MLP neurons of a small language model. Each row is named by its layer, matrix (up: input weights) and neuron, and shows model dimensions 144-239. Each number is 128 + 32 x the weight over its row's rms, rounded and kept within 0 to 255.
A block is one neuron, or neurons of one layer that tend to fire together. After each block is what it responds to, as a language model described it from the Wikipedia text at the highest values.

L6.up158 [151  58 113 120 132 121 128  38 167  98  90 151 147 129 148 162 155  90 142 134 108 184 122 156 146 158 140 111  58 130  84 110  91 125 139 139 152 152  80 109 207 130 128 141  83 126 159  98 130 173  84 103 124 144 129  98 190 144  56 149 150 103 143  62 144 133  42 146 106 196  82  92 122 109 129 149 127 121 121 118 158 122  91  99 114 125 122 164 112 157 176 143 174 164  78 125]
L6.up546 [129 153 120 103 138 127 187 101 164 164 142 120 115 105 117 123  66  93  97 146 133 181 127 133 158 161 149  93 184 146 112 121 169 109 178 158 162  97 133  97  99 169 130 176 122  72 135 165  94  87 189 120 102 147  74 177 133 129 135  79 136 136  84 143 134 169 151 125 123 193 145 171 123 116 124 112 170 156 121 138 128  97 131 145 111 156 102  96  79 178 143  81  52  87 121  68]
Responds to: Word-piece "on" continuations. Mostly the second piece "on" that finishes a word split after its first letters, as in so-on, up-on, Col-on-el, plus other mid-word pieces and clause links like as, that, which.

L7.up69 [152 104 116 172  95 178 160  92 121 155 109 147 128 117 115 120 151 140 134  63 117 146  86  96 168 141  54 129 154 101  90 142 131 132 155  50 115 109 151 117 114 131  83  92 150  96 142  66  95 138  89 143 129  94 125  96 159 107 149 110  87 119 162 142 103 107 151 181 162 136  99 170 176 161  59 162 150 137 146  93 164  72  18 119 135 100 118 168  35 175 150 152 117 147  92 161]
L7.up163 [115 130 113 166  91 119 140 208 115 120 154 140  82 158 143 147 144  71 182 129 133  98 180 174  99 132  97 119 140 108 138 173 132 146  96 133 182 113 136 104 115 123  93 110  82 157 153  93 199 184 134 124 138 154 150 152 105 170 101 175 179  84 106  73 134 123 120 170  94 198 182 103 130 125 123  87 145  97  46 157 185 136  51  92  87 110 109 141  93 161 191  86 162 107  64 107]
L7.up236 [106 187 113 172 149 123 137 137  91 142  66 157 138 170  75 126 168 128 127  95 101 183  97 168 132 152 144 136  82 152  75 136 120 122 137 107 172 155  78 116 146 164 112 109  73 166 159 134 114 142  82 135 149 136  94 125 100 199 130 125 155 159 118  97 107 214 130 151 130 128 139  61 145 110 149  90 139 178 200 146 131  81 113 108 117 117 157 111  96 123 155 146  18 130  94 121]
L7.up749 [107 152 104 177 103  72 103  91 170 178 133 113 100 187 135 105 125 124 143 106 161 123 110 186 141 193  64 128 114 111 115 142 139 132 154 126 140  92  90 123  97 187 160 112 127 135 108 158  37 144 112 133 126 159 119 135 144 163 102 130 139 109 122 117 128 145 146 183 137 138 135 100 176 146 117 141 135 160 201 140 170 122 124 137 113 112 163 147 131 111 146 150 108 136 121 137]
Responds to: Clause-opening pronouns. Words opening a subordinate clause, usually before its verb: relative which/that/who, subject pronouns it/he/they, and split wh-words (wh|at, h|ow).

L6.up554 [144 133  88 162 156 122  95 139 118 117  92 164 130  88 108 140 171 176 102 146 143 119  57  97  78  74  84 118  81 126 114 197  57  54 112 108  82 111 108 120  92 115  45 143 152 123 150 112  99 123 137  96  90 125 119  94 138 128 135 105 119 111  84 120  45 142 111 153  93 116 118 109 162 106 185  69  98 110  84 100 161 128  91 185 116 134  83 119 132  82 162 131 153  79 149 154]
L6.up988 [182 128 138  72 133 132 143 105 101 114 151 118 150  93 101 163 191 122 163 145 163 108 158  92 102 155  96 129 139 109 105 159  80  51 101 142 171 123  84 147 128  95 124  60 103 148  68 171 134 117 134 134 190 120 113 122 129 125  94 155 150 139  92  87  47  78 112 154 115 155 134 140  96 118 143 115 112 134 121 131 118 137 130  90 105 140 114 144  95  48  98 135 104 112 166 133]
Responds to: Closing heading markup. Closing == or === after a wiki section title (e.g. ==Reception==, == History ==), plus final | of table separator rows and hyphens in compounds like gap-toothed.

L5.up41 [144 121 137  97 121 132 146 112 146 156 146 160 111 167 105 104 159 133 206  92 136  59 103  63  80 159  92 130 143  95 203 132 147 127  99 176 146 136 126 158 162 132 142 109  99 172 149 155 119 137 160  94 174 162 123 194 167 118 132  92 116  82 144 134  96 127 127 156 130 107  40 114 163  95 109 101 158 127  44 152 151 105  75 122 114 157 164 110 154 134  91 172 122 167  96 110]
L5.up45 [118 167 164 135 114 132  99 115 113 133 150 106 158 152 159  81  81 141 118 111 117 111 107  81  78 187 157 165 190 151 121 110  86 160 116  73 147 135  88 121 129 149 110 145  66 120 127 110  84  97 129 167 110 149  72 119  62 142 162 127 108 108 137  91  83 193 115 144 133 101 113  86  97 107 107 108 141 153  93  84 130 108 141 143 126 160 115  34 169 178 106 189 126 102 144 191]
L5.up186 [128 163 136  97 157 101 135 109 137 128 127 179 124 117 111 189 142 108 121 116 134 128  94 157  88 160 123  83 103  82 176 140 179  45  79 136 142 151 144  82 101 217 128 112 147 147 134 170 133 134 115 157 218 136 121 153 142  91 127 170 103 102 108 108 144 112 156 126 116 149 170 177 128 138 117 109 167 116 106 134  72  80 122 145  96 118  99 120 121  81 114 114 106 102 143 139]
L5.up419 [146 215 178 113 181 121 183 109 165 140 143  86  99 145  94 164 156 117 143 146 145 122  83  83 109 166 133 137  62  78 128 160  78 107 105 111 108 181 179 109 160 148 141 137 122 157 133 154  67 128 178 144 125 126 119 131  95 132 168 114 149  89  98  95  60 179 121 145 169 105 132 134 122 175  95 127 146 136 124 101 143  79 190 133 141 212 163  98 143 175 101  91 133 123 159 125]
L5.up433 [ 99  82 168  84 115 153 128 123 176 162 108 110 155 105 126 126 107 125 188 182 131 110 116  85  91  76 107 108 126 102 118 105 104 102 117 130 132 130  97 104 130 186  97 127 141 136 125 198 142 186 155 116 172 139  86 159 114 126 136 141 118 108 134  79  49 128 132 127 108 104 138 121 118 189 125  77 147 195 101  84 135 183 137  92 146 133 120 154 142 113  85 157 163 136 202 136]
L5.up779 [116 120 119 132 152 160 136  89 113 134  83 137  48 138 113 109 148 113 112 135 158 133  98  98 134 141 108  95 160 123 110 148 122  96 138 106 163 205 134 153 132 156  40 139  81 113 127 144  81 198 125 127 132 163 147 150  97 129 178 171 153 100 162  95 133 109  81 117 147 117 130  99 133 126 107 103 140 168 149 114 116 139 136 136  97 142 187 104 106 147  97 117 104 170 141 113]
L5.up880 [ 92 121 128 114 145 131 101 124 148 186 127 125  78  87 112 121  89  42 125  97 130  65 106 110 157 129 103  80 117 112  63 119  94  80 108 113 117 141 103 167 159 157 107 121 168 102 157  88 112 108 133  68 133  98  92 173 153 110 108 115 109  88 105 148 139 153 129  73 152 127  71 161 120 121  66 109 154 103 154 107 125  86 106 140 144 131 133 114 164 112 112 115 131 139 159 172]
L5.up989 [131 102 129 109  59 142  81 171 141 108 137 142 153 111 182 151 111 132 136 145 131  87  89 171 130 162 126  87  97 224 139  90 158  95  77 147 174  95 124 121  63 188 112 150 145  77 114 103 173 140 146 154 165 180 110  86 150 116 179 131  83 125 117 144 166 112 100 102 106 145 115 166 175 131 149 164  99  90 171 109 154 132  96 161 121 122 175  86 152 134 198 142 106 128 159 120]
Responds to: Line breaks before lists. Line breaks ending short heading or caption lines just before a bulleted list or table starts, such as "Career highlights", "MLB statistics", "List of certifications"; also table pipes and hyphens.

L6.up68 [120 129 138 127 178 132 156  72 143 201 128 141  93 137 117 171 151  94 102 101 114 107 121 154 152 144 157 115 109 160  83 157 118 105 126  75 123 162  85 116 144 113 149 110 154 133 154 195 135 131 148 134 142 170 139 138 103 168 147 109 108 140 120 191 112  96 100  82 128 185 143  76 161 153  69 160 164 118  89 130 124 136 138 130 117 153 136 148 127 112  83  56 173 107 105 139]
L6.up853 [122 168 116 126  84 104  99  87  92 132 136  73  64 142 143  45 124 125 103 139 101 125  90  92 102  89 115 121  49  80 162 123 111 147 122 130 129 175 208  91 162 128 175 151 147  75 188 133  76 165  93  94 104 151  80 198 157 150 125 168  88 113 160 140 106 129 150 168 125 134  95 132 162 145 142 128 186  70  80 163 103 149 137 159 182 181 116  99 113 130 127 127  98 124  72  57]
Responds to: Word-initial lone letters. Lone lowercase letters (mostly l, also h, b, d) starting a word split into pieces, often after the or a, e.g. l|ate, l|arge, h|and; weaker on -ious endings and commas in numbers.

L7.up79 [174 136 169 164  90 173 155 168 158 157 137 160 142 132 145 173 120 100 143  79 171 103 156  89 126 154  87  94  93 107 135 137  88 143 188 122 150 160 125  93 175 177 139  85  78  92  90 159  77 162 110 143 140 134 141 151 109 130  89 153 175 123  56 115 115 118 129  86  65 130 137 181 154 104 172 111 152 159 122 116  69 155 116  90  91 144  96 102 109 161 107 121 142 115 111  82]
L7.up116 [150 108 128 122 116 121 188 118 183 196 130 162  80  98 121 144 111  96 126  92 179 167  54 168 150  80 103  96  90 107 115 144  70  71 126 126 116  99 107 176 167  85 103  86 147  90  73 190  90  97  65 112 155  98 140  91 137 135 121 141 109 162  82 114  91 159  81 176 112 163  95 140 110 123 129 140 132 201 121 137 125 178 140 124 135 138 119 157 164 113 134 140  86 108 169 120]
L7.up347 [104 118 151  86 100 131 128 119 173 170  81 120  85 166 140 118 127 138 122 158 133 144  75 109 127 168 122 141 152  64 127 144 138  28 127 128  99 132  47 127 142 100 165 132 156 132 103 195  92 148 143 178 134  97  87 147 122 149 190 130 151  85  83 102  65 134  82 137  99 154 137 144  73 127  83 104 140 123 129 103 164 131 134 129 122 148 129 197 117 112  81 108  79  85 168 115]
L7.up785 [128 104 129  97  69  75 106 132 133 144 147  69 148 115 132 103 160 189 139 105 161 165 121 162 109 154 186 121 156 168 159 178 168 108 133  84 114 173 187 189  81 126 158 102 130 117  74 129 169 138 135 134 129  81 151 149 125 131 121 108 191 110  41 138 125 100 139 120 195 157 128 145 126 175 103 165  83 122 105  81 168 143 121  99 112 153  62 155 160 148 149 109 101  90 144  89]
Responds to: Line breaks before structure. Line-break tokens ending a sentence or heading, strongest after a colon that introduces a list or table ("include:", "as follows:"), and also before new headings or paragraphs.

L5.up37 [165 184 141 189  90 124  95 130 115 149 163  98 162 125  92  97 144 133  86 120 121 139 105 168  76 118 205 121 146 115  69 114 144 141 118 147 117 183 113 154 158 127 133  98 119 144 120 119 111 104 126 136 161  94 101  80 119 103 145 141 106 111 127 162 115 124 126 146 146 159 164  71 182 177 123 163 122  75 135  35 118 139 161 113 130 135 162 130 119 103 128 115 137 144 128 101]
L5.up90 [237  91 171  82 168 144 140 108 141 166 104 111 116  88 190 124 124 118 128  83  92 124 181 122 116 119 141 104  93  98  71  93 125 147 171 195 131 163 127 167 135 154 157 167  48 133 123 124 158 169 110  97  78 106 127 106 153  91  74 144 143 170 153 144 148 183 111 178 117 133 141 154  80 200 153 138 143 169  99 130 194 101  75  96  86 113 129 167 120 109 154 193 110 151 116 133]
L5.up185 [192 161  90 120 125 138 104 127 122 180  95 138  70 126 160 150 136 111 160 112 118 101  93  98 164 110  88  84  84 185   2 155  98 107 149 151  86 156 113 130 197 140 102 167 149  88 148 151 120 132 133 133 115 128  70 120 199 179 138 115  96 123 168 107 112 187 159 104  71 139 147 176 169 135  58  94 125 110 112  99 137 133 146 126  86  98 122 107  68 142 169 140 109 144 112  94]
L5.up260 [138 134 133 175 160 136 127 124 181 140 132 121 130 145 180 122 143 107 154 152 107 132 102 124  97 116 107 151  87 111 167 124 162 135 118  71 129 153 123 107 177 159 126 187 164 202 145 146 164 129 123 134 141 157 126 154 101  84  85 188 128  93 147 107 124 195 167 125 156 111 173 149 130 118  50  90 181 146 190 116 140  58 167 142 132 131 113  97 123 100 206 164 115 122 114  88]
L5.up305 [ 99 188 123 171  84 120  70  88 124 101 191 131 129 141 192  73  93 112 112 128 129 138  64 131 139 142 165 147 115 166 180 139 167 151 102  70 141 124 101  94  75  66 112 132 115 118 139 108 114  92 108  76  95 155 115 101 135 142  84  54 131 123 159 138  72 130 158  89  99 153 135 116 104 186 202 173 125 205 163  94 163 104 115 119 102 144 124 208 135 159 153 119  99 142 153 145]
L5.up438 [116  79 119 150  96 118 178  87 172  90  95 150 102  48 132 174 117 116 114 116 151 129 132 151 101 165 140 146  60 132 117  92 115  41  75  83 105 189 128 137 231 125 166  80 103 176 165  94 167 130 131 132 147 136 132 147 118 116 111 127 115 103  80 166 126 132  88 153 142 146 144 133 102 124 127 125 142 154 110  77 165 152 168 138 102 162 177  99 136 135 174  69 144 131 131 160]
L5.up959 [152  54 124 134 154 137 184 100 124 145 115 190 151 151 116  82 132  85 130 122 135 156 133 138 114 158 162  90 100 128 141 111  92  93 136 129 116 152  93 127 169 131 128 143  95 120 143  99  99 175 175 136 219 150 135 125 131 106 148 128  89  57 159 144  40 211 144 103  51 147 154 141 105 135 116  76 116  96 107 111 100 129  69 106 186 122 153 138 109 167 117  95 126 154 114 200]
L5.up961 [154  98 180 143 124 100 131 113 147 157 118 121 124 101 112 111 137 151 100 167  64 106 163 148  88 148 153 105 130 143 119 118 139 165 111 164 148 158 167 160  98 164 134  98 121  59  91 142 143 143 118 124 150 129 129 132 162 110 107 163 118 140 107 101 122  82 140 164 135 169  65 103 106  93 166 147 199 147 117  80 140 138  63 103 100 137 128 202 130 120 185 112 145  93 110 154]
Responds to: Clause-introducing words. Words opening a subordinate or relative clause, mostly which, that, where, who, often after a comma or preposition; also the word-start ex in explore/explanations.

L5.up53 [130 115  75 111 131  80 128 161 130 128 155 170  93 154 109 130 100 145 128 116 101 133 133 136 123 122 130 102  37 123 126  92 121 165 142  98  99 113 134 129 165 146 178 125 107  98 235 147 154 144 128  93 139 108 124 104 136 117 177 172 144 120 104 125 161 128  67 159 138 117 131  45 119 140 121 123 132 112 145 137 165 143 167 206  34 133 110  94 109  73  90 103 116 116 130 129]
L5.up243 [129  71 115 101 116 138 169  70  97 156 125 157 139 161  91 105 171 102  73 100 133 201 183 135  68  89 106 144 132 102 157 149 141  81  85 108 151 133  55 143 132 104 108 153 129  95 183 147 182 183 136 101 139 139 131  97  79  88 141 124 137  94 169  62 173 153 173 136 160  98 120 193  87 130 171  97 119 159 133 151  85 150 143 119  99 103 124 143 132 149 146 107 135 105 113 108]
L5.up539 [130  95 103 134 124 146 129 138 112 178 182 131  80 128 121 116 119 112 113  63 145 162 179 154 166 113 135 151  73 114 101 120  94 119 136  96  61 118 204 124 177 174 118 146 129 115 171 124 100 128 139 122 113 121 156 146 129 118 182  63  82 132  81 108  97 143 127  80  81 171 116 161 152 109 214 135 154 103 170 139 173 111 119  90 116 148 118  93 101  66 101 142 121 124 157 151]
L5.up691 [161 111 108 118 103  89 100 140  86 124 123 101 121 207 107  91 140 110  91  82  70 141 149 156 137 139 159 109 150 167  98  75 143 116 118 124 111  94 163 112 119 164 152 146 106  32 143 121 157 184 114 179 124  74 129  76 143 148 229 145 166 122  71 152 141 152 123  86 155  92  94 170 159 111 132 164 100 158 121 134 144 153 108 104 101  98 119 102 103 133 142 192  92 147 145  67]
L5.up759 [116  69 132 115 102 125 106 145  86  37 189 103  59 103 124  79 135 102 141 105 139 182 149 152 101 136 146 129  70 190 104 152 114 139  97  89 111  81 153 139 116  93 110 103 146  86 130 113  97 186  88 104 124 114 107  91 143 114 151  70 176 124 121 119 119  72 165  70 126 122 101 114  99 195 158 133  61  76 139 191 117 136 109 145  50 118 189 151 140 134  80 107 141  75 133 116]
L5.up915 [134 118 102 120 104 125 153 119 132 108  86 248  43 135 138  85 185  98 106 141 113 101 152 158 124 193 187 107 119  78 131 159 113 143 197 127  87 105 115 160 151 141 101 110 204 108 176 150 149 141 173 113 171  64 121 123 114 111 136 137 122 177  92 104 100  75 124 160  79 207 135 125 140 115 158  99 154 178 113 148 134 149  99  93 106 138 104 145 109 124 177 123 132 159 126  27]
L5.up964 [122 147 142 145  82 122  87 149 135 186 161 173 140 152 118  77 131  84 127 123 130 169 161 154 169 185 152  97 160 114 159 109 139 111 193  77 113 157  93 137 151  97  85 127  85 147 110 155  89 150  91 134 104 151  64 117 141 111 152 180  36 103 135 140 161 156  91 150 106 159  99 111  64  74 170 117 101 115 214 157 106 113  98 142 122  92 104 154 137 108  80 154  74 178  79 118]
L5.up968 [126 136 101 142  50 154  89 138 107 164  89 124 121 137 101 109 110 131 130 109  72 149  68 148  92 129 128  80  97 156 151 104 144 114 174 139  83 137 117 136 131 106 178 113 136 126 157 131 143 121 183 113 107 159 124  97  56  88 158 132 125 126 122 120 181 138  80  93  97 117  77  96 189 111 138 162 145  75 165 154 149 184 125 199 115 137 157 112 102 104  37 165 121 123 112  80]
Responds to: Newline after a heading. Newline tokens at section or article breaks, strongest right after a "= Title =" heading line, before infobox fields like "- Genus:" or "- Authority:".

L7.up1 [142 130 111 123  82 128 144 115 156 113 117 155 155 124 129 189 153  89 120 126 135 190 121 155 123  90  88 170 167 133 172  90 141 143 126  81  99 145 131 190 129 140  74  84 111 128  82 135  74 111 160 124 105 178 135 103 126 183 155 108 161 173 109 173  69 134 132 105 116  94 153 140  81 181 118 142  95 125  89 106 155 184 115 114 130 145  99 158 134 139  83 134 147 125 128 174]
L7.up77 [181 138 115 120 176  90 171 113 132 123  97 118 118 154 132 141 174 130 147 171  88 177 142 114 181  91 144 145 129 156 132 106  78 148 155 141 134 189 127 141 197 159 103 133  65 146 112 119 162  60 156 142 120  94 130 202 108 168 174 156 109 179  94 136  83  97 121  55 103 154 136  94 107 106 156 168  92  91 113 111 124 145 135 156  58  77 106 174 157  66 122 127 113  96 127 196]
L7.up294 [ 98 139 148 156 116 197 154 154 165 162 134 110 158 150 140 124 144 194 144  97 115 136 151 139 188 118 121 157 148 165 140  86 138 191 106 110 138 112 113 169 131 129 119 142 134 129  67 169  89  93 159 164  64  80 152 135 136 128  98 184 118 206 116 127 149 133 128 117 126 144 120 149 160 127  99 128 137 154 100 128 132 180 146 175  85 140 152 152 129 170  46 178  54 107 126 146]
L7.up566 [139 121  79 100 141 153 192 130 190 166 171 150 103 167 111 149 137 155 147 167 124 131 190 145 133 138 149 154 137 160 119  90 138  84  72 105  90 104 113 171 109  58  45 124 122  90 121 130 137  77 134 177 100 108 203  98 110 123 114 115 148 143  93 152 125 125 111 167 103 107 155 195  90 118 126 148 108  89  98 188 138 182 109  94  92 139 155 155 122 173 117 108 102  90 128 131]
Responds to: Paragraph-break newlines. Line breaks that begin a new block in Wikipedia articles, such as the body after a title and short description, after a section heading, or between paragraphs.

L6.up419 [151 116 158 140 126 159 143 146 127 146 141 130 133 107 176 150 134 130 116  99 190 128 181 106 105 149 147 168  50 103 128 129 125 138 183 154 103 195 109 149 218 145 145 105 120 167 171 120 106 125 134  72 118 122 121 140  81 162 143 160 132 135 118 195 165 124 124 135 134  95 199 135 129 205 143  79 103 137  54  96 141 130  85 110  76 156 138 143 116 116  83 130  98 140  84  57]
L6.up904 [148 102 153 134 143 102 143 166 145 131 134 150 117 145 144 218 135 107  95 124 107 152 149 144  89 150 120 102 177  68  74  49 150 177 149  72 130 169 162 105 134 161 125 164 138 136 153 100 141 128 120 145 137 137 141  97 113 137 162 174 133 117 107 113 153  60 187  92  92 144 103 168  60 173 124 129  71 150 107 124 179 185  96 145  98 113 141  87 181  84 149 156 107 135 117 168]
Responds to: Paragraph-break blank lines. The second newline of a blank line between paragraphs or before a == heading; also mid-word pieces like comm (common), cept (concept), ition (coalition).